Part of a small language model's weights.
Architecture: LayerNorm before each block, rotary positions, biases, tied embeddings.
MLP neurons of a small language model. Each row is named by its layer, matrix (up: input weights) and neuron, and shows model dimensions 128-255. Each number is 128 + 24 x the weight over its row's rms, rounded and kept within 0 to 255. Numbers have three digits each.
A block is one neuron, or neurons of one layer that tend to fire together. After each block is what it responds to, as a language model described it from the Wikipedia text at the highest values.

L11.up685:114080182104127127117100139148126138113092120126159135184123187123096107114049154109116131137119111125115087143129085102182116121138120136136106149090133117125119120144152139074164124155100101157105123088099141154158121125164142098110121164139098141116106085122165113137164124134168116133133143152103178159175105125121138123149143165126102113133127094114105075149137129125127092130107
L11.up905:105155115110115122097109190106166074144148116097111144122152117124144151160095134124140115139125100151141184096140128118139114172064140145107114186125092143145154145123097113135123088123156108137114110098130130137140163098148107122120110149121137149086137152131120101151133125104113071141113159141072150136111129159104121140127176105157152150090149132119108118097103104144134126177079
Responds to: First subword of a person's given name in rosters, tables and cast lists (S-ofia, T-ristan, C-ody); also line breaks just before Wikipedia section headings or new paragraphs.

L2.up474:078115100128147108141155171182128118159137093127138152093109111144115100167117163150124144141113144157115104094142102131143128126142106169124134178103131088114132131145105075152094112129122139147156125107133074141144129129119164127102158126162095144139169109119093152147131142078115137130124127134108167145102091129181119083149122108113114113113134139129154096123135137139075163105149
L2.up623:064128123123123139142148132135155115121091137117111136207128170156160130133143149192105135107140144104101177119144134118148115145133145135095123126115116168129120171118116091135085145099127125155107154132103102185117155148145118119161109129121094137174121141162151110139116118094135105129126150170152131106129145160123159130108110098146123152114100074155119121085086140114091124125097
L2.up879:111123130079126128129150097183140155144173103179119122136157093100158118166123115090132089112124147152120175124130135129141132145142165179119101146126141129109124137059112147117113150110165115085151088108100119138169146113059079169116159156125138100094164106102105162130094153137140140107041133132130130143133127096091137144109118103129153136122108108106093105134180145096132163140124
L2.up890:119128155128129120173116141123183157147126117103107108167148105131130111097134108122162090139144130066120116141119129121137142096118130134091136118149118125118151186110122089128060081147077144125142155131088106090137155161166125127158092103107121119135128125109128142136136158106132116120135114130162143143125128105131126075118129129127119128081156105142109134118156096153145086123101
L2.up950:106144127145118151146103068096133135127149119123154107136113117131144172104130106151130128062129099151118142126131109135151153117090132137127115096108097114131116119156166131138125138129118123160077151129114108121138161161127156114057123140151158131106102152154123172117103121103169093171107152124118111103121118134167108150103127097105126134092092135164190089087122101113161147127134
L2.up985:130115134125110107114131150155171091126152076115130103179159123125162105150127159101138112139132162102151139132124125114175101128102098141145097169096124138114150164131143095150120100164156139139151099114090090124127138176149107127130136125130124110151095131162087162103112113173142126141141145096135126127103156165131153118129168092150083103150127131120130160125155098103130136122134
L2.up1225:108139122139097102125128090142099083191108113176168131139081087147133204114101104115139128090124163127100147143124155104094124147076128170137126160121104141113108127078113123137158159146090134104107146070130109129147167145116127141119135145092161134111153163144118181127125115133104175125087116127093126185112157154123142143103129123129096158123175144137131122113170138106144130126121
L2.up1494:102133126148170183113137113148142128165140146113106124128122132164129128117084131116129097097165138080106096145167126105144188150133160180149121117124101096145072099121112156123150148132111160116131099100094117132167145098131102178156159140167151149133176115127128170205135136125125122157113173136118119127124084115109146127112131127092137143135142163139119109143141111104147128121114
Responds to: The second newline of a blank line between Wikipedia paragraphs, before a new paragraph, section heading (==History==), or table.

L11.up50:133129084155100155123100142104188053109088118117123130134122183117103144159094137062097158145153148198128152107110152119142114090133098112117110144120125145160157154136113135130154129177124154132143161114118104138145166136170118086141112154124095094196144110099190143153099172095161101118111138128142091150137121087134129104117159101128132126155106129119151127111115123122115108116131
L11.up62:114138083147086118115166143122101100160139139150123154120106144138135146162143144119089151114149122107130113127143136137121131123105091143114137199138126098117136146110108140139127089095171081136138121131137141133093140142120089138114121110114085140174108117060158112114116112154138140129107082159111128106146092127087089125108128121129106132087134146139151118104136119100140089107086
Responds to: Opening quote marks introducing a quoted statement or title right after said:, added, or writing, e.g. explained: "I…; also line breaks before new paragraphs or headings.

L2.up425:071136106120117119134092137103158112101131141146112081106086140075168101092138105111152118141128118065120100117138129122156119102127114138129137130138128138112107134157125151121116138149146104137139131145109107124150129136108118107135088128119177120157131164154143162106131168075106128123134133137093146132094134160117134129124132096146129115104172117056134114171144126126113147153139
L2.up872:155163119149097105131135157154142128125125141186135112123099160140115133108106110165132121122126154133128074115122152116094125098111176107132165112098115132127137126101105099121130068070117087136102134126137157132163180133125124112082100159120085116132144124131126111082115147132136072143150086102178131146149141138131116106160111138164176091155134094161117113094127117120109098108103
L2.up1041:122139148095104137144143186134129099105116134149136142132133110130100115137161100107120168119130050111097129119130117142084124156164183115155087108102133119112121142145170111163120122116131113129175156116104132122140125135140159114134115175149139166152158118133108160111124104123121120158147132145102119128125162140106122166125107162134149118150171137117112098145127147145176133168116
L2.up1227:098109111139168114162123123095124125145129120158106156155097103159151112082088133117137097118169091183148130136107181137145054152116148176151117124110128171149117148148112114177165122141112142130129158152111168100139130145115119113131110164113132138140144181130120117118088187129099113128183134107117142115135118115119143131103104162126151137133151156097135120116154117161128090144134
L2.up1272:091156140143081096132137116133102096126101128109108106119138100138130114130106153127127148158132106128116132134159181106135123078146116128095120123112152148126150133129131095166132086121114126154148151179136153144089097111099103106167135123120126121099143090126133132127118096120086147115124126160120098113169121152134092146156147109158134098106096134158075124154185118118164140118128
L2.up1436:163114142150103142145130112183135120104085116128135117119137178111093102168115140138122141158131174096146117154128128076143147152183148126124142143087110114125144115144161133131145127138112143110116177139109108104099058144182126084104138142130123125149120170117172134159113145130074052140127153148097137154161156152121131145106111170105109133129122092112155129076150114130130114183126
L2.up1482:162122178110122143129131164109171095142123151132142122107153093119115111145130124163125118159112095142108127125123136147110128104105135101098111138094116099139094135091160139125103126065090123117141145144134115128122129136143137090078128095150126124111162146114089126095133126114130109130105138131086127095135117170114104133077160179136118165138121135107140104136138140136112054132102
L2.up1517:144133109153055095150119105141130108143116108143127149114138127121160104117126093115164137150127163107128136135123156142063144168121161109133135095083117104138111159116134116125171113152098104173123132111103146117156130118111152126140133132152142149121122179108132098120150164134098099185138168139082109104148165190097031173155117151133103107166143117128092147121153146099123144136171
Responds to: Fires on a word piece inside a longer word split into fragments, strongest on m in Christmas, also nightmare, Buckminster, Elfsborg, steeplechase.

L11.up649:099140127121107127147173085133167158159154140133100126073095132118086127098132112090164086097140149121158119111138133150130120115106126166144143121117144169131164119096079152087114156128115155151107125120154083136108146105124163114144136107145129099112145103137106113101087148139118128162113139171097126105180165115126170142122123155130136102136093131171166125110143149132143087134142
L11.up1154:128151132148131073117160115159088095130113156124136079108085180111156157100115104093126092148109105142086167129111109162146110158131138184104113127136119129130118113104120160137108112083143138122133124095117125150157123121116102137093138132123151166157129130126158169097124175129112135113102112156134133129155120173180161115142099146153114127168152081112116139073130112164130163104082
Responds to: Word-piece fragments at the start or middle of a main verb right after a subject or pronoun, completed by endings like -ed or -ates, e.g. "f|ell", "res|um|ed", "det|on|ated".

L3.up273:121094133152164132143098147125094123175099106134144154147105139151150158154122116112100133140099150123138149101116154102169115121104152138162154158124093132132168133116141120177148160136114164085127114164105126144139187109142096159086125165111119105149127096157099130134110116092116134132098094125150128153164110116104138138094132125114117146107172179115099118109164134121119111168086
L3.up378:108112161123140152151155071155176133129128113154145155155110121130174147154133106119090145036121150165108173153136170149116113119101149167121155184142153131128116117131105128124126109112168142166134125117131112161159135133073085157138116127124133130078144147131073129094115109134131101152124120150138149173157132129148124108110095103112131137085148118108127123134128107130123128151125
L3.up867:087143157169090124087144078101173135141144117157159159153116135103149152101129122124120120125123119105160160128159111092134108149095128165104140110107157132118117162103149136125126137136136108087087115163152113123158128110107090130108149104111139118103149133135109145173139130092122086117106147119113152075145171165116157155118174088096114128121121132111125094129135124142103170115083
L3.up1217:160095122152114157155139097171158152118077144132156132147110102144148173174112163121124089112085119119102123069152116127154119140088171153119112117161100130097145138115173108104120163167113154088092098137167131158136130097114113149138141141113110160149137107122099146176118117108092095162105155146131166130146148169088162144131122074102135091109108167106072126100150132108115152099104
Responds to: Second newline of a blank line closing a paragraph, table or list in Wikipedia text, usually before a new ==Section== heading or paragraph.

L3.up46:145160087101124137158115145116161081153117132128092160135156133121127126152162103104176149108118167108119115156089070146130146148140126148133082163135155165141188135150153128107154116089138166156144131140151159121125082134090139106119132109108106126146139126101076107103132137141121089166117095132123112106134135161117166151157128107148157098161140118120171140120179145125137107149123
L3.up66:128087093140133129104138166168146162117124124103120106137140122114112150134100113119130116142120124125103134157104114095121116117115142121123137139113154106174101104167173108135114154136124088142122104177127145125157109167111110112143082087161145165148106122129128142129123096117159158146114097193139129103118157144103091116179123157152108145118111133099115083137149155122159130085122
L3.up1396:096136111143175132170141122126151163133149109115147149143132144137143117169151130152099126154121079162086125088138128182095113112125156129118098152140109131130125141087098176149130148128091109139124061175096130121164103106061171152130097132134189104113121138090129122120145138120144170119127123100130093129106158124108143116099108165140093099125133106086128131142103115134165107132118
L3.up1520:123118124121118134143147148149102157147097117139151094105162093143117101117121127153157112083088076189173143104163125175127115126112132143149108132126122119129132118127143129106151127133084139166124118156100129147130112109097141154119136104198111137125129090090130108127156094121149158140072148098130137175122115129138141155160159158123124131116157147103113101147136100135153143126205
Responds to: Short subword pieces in the middle of split words, mostly proper nouns and place names, e.g. Minn-es-ota, Kenn-eb-ec, Kilm-arn-ock.

L3.up262:133141119169104149132100096165148154139144130105099104156114137104097139173149124085140122093137109123124136119112093116160106149064116139115105118099123136182094143053088140121118083187115126122090188136109089134138135155149127120111113140124114109145142126154125142136098191148109163147139118127095149106111134111143133146124162160134108103125125140136069104122135106125183137135121
L3.up1189:153116148130075138131134096139125127130135149144130124132096089107152167174132126134102106076102118131102107108128156131113130108094175151134129155156102132111140118110180094130128172124150110116124101143168122152128111127130097136129141134089119134130120121122088135149168120103116143108098120109120164163150125182125160166117134120045131126126180186114074134139175153106116127144087
L3.up1280:105157084160122138154106109154114137132131150156137090155160114119125139141131135140119103125099127147092108123148110091138127117124161167135112113131078120148157126172148101127108136133121124150078152144133124171124114115099102121089103136122118129111140166118150088117134122130112097168125121085172146122131134117149098128087127139105153114123137149134050124132128165149111147120113
L3.up1482:166092161156105133132103087145110142127135141163132129147108107113134168144139127129118128075109111113098125124144185124129128110108187163141146153121084146114149133116181107124143148086146098110109094157142120158139125120114119149129145156110147125124143135132095130162157098086121127114107137113142176172142133188088160149106134128066125131139160178109078140118171159104112131135111
Responds to: Line break right after a Wikipedia section heading like ==Climate== or ===Career===, plus weak hits on "of all" and sentence-final periods.

L2.up222:143163123136082142123125150095157104143103149158126155116093136116123126092098135138098141139163124142133160110122134172121118170134129110160122160119127126126178122119120136137113079123155134102096192127103112132139129162165124120133103153083127114150143138092149150121105122095124127159127123178109099155110140147154126145103079118159102130112122127130097127177153129106099134116108
L2.up247:120105142107130101145126134143153123136123153113148113136151140096135096152116162126084090127113099105119129076098121153151138101119166135139119118122112131147117158139155097114131086127133145076174112153125109126107142146156086083104147112081154094156144135165097086107109123110140079107083113147143123119133139170135175084138134112145090129119160110126105156144146096120155117127101
L2.up661:118137117096125172150151212136143109126129162140125137134114119120133113116149103149121114139158156118151135171132113135128165144142084159120092130125145095123132119096137128138123073135169092118079156117074134108126119093148165104095133119147136161095195116101135146100149155099118127106102103100130101121117183150102158148099137137127128122064115182104155129139124096113164130147103
L2.up686:136135133181149122158083116146130109125124159112095121133116155158128172123102111147171115128109119135138126098124152145113081153121147133109149137138140108142139113117174132122127131137144074151134134118153094111111126145179086091132130104089171081112116118169088128157104137124139107152134115119140141108123117129187092111129172114135137071123165138205079157142140129109137098119164
L2.up817:100153149142065098112129150113157099089154137100150115139095140119152168148121185097115079152142127137113130113135134138151131147139119145141119066125149136201137139128128132114107119069123128133131171171125087164158124088131131130111117160124138133134142128090106151141136128111130141108124144150136110068110112147157130147133160106157150109126123082136116127133134136129119116130079
L2.up905:114095121184116113114100163102136124101148149117119145144110141085106101134098112143136103138109088178097095071145099113136140086130198107119113108127149140117113149129083134125151156160121131104118125149131142138129177129169125166117163150065115077119157119124151105146142149094163096097087131202158169120126131105126119141102135085136143126127121122157157150160140077142161144108127
L2.up1083:094110118161098101149086110135131134140128110122163144150108154103166138156133137088132107127112134126115138114130153101140140115090118153106083163126082135125102096098131166109122113133128135094137090106119125156148125145137150119117138125106120130126157154103103168113132159127145136101102143147140129131153101101194138165138153136142100131117147163164155156143129080178088145169157
L2.up1372:123153120117109118136110125058118113112080143121125182104158085078087121152138081127140130108101144153097118135110103140137153145174129109123116120146111143140140090090131139060152136129124129138129180173083127093139121170125120108131118152096113159149120139114111146135129154104133166121141161081099113122164115152154149120110147159154112156103142131140104105132156114114119105082152
Responds to: Line breaks right after a Wikipedia article title or section heading (= Title =, ==Reception==); also middle pieces of split words (Portsmouth, microcosm, insufficient).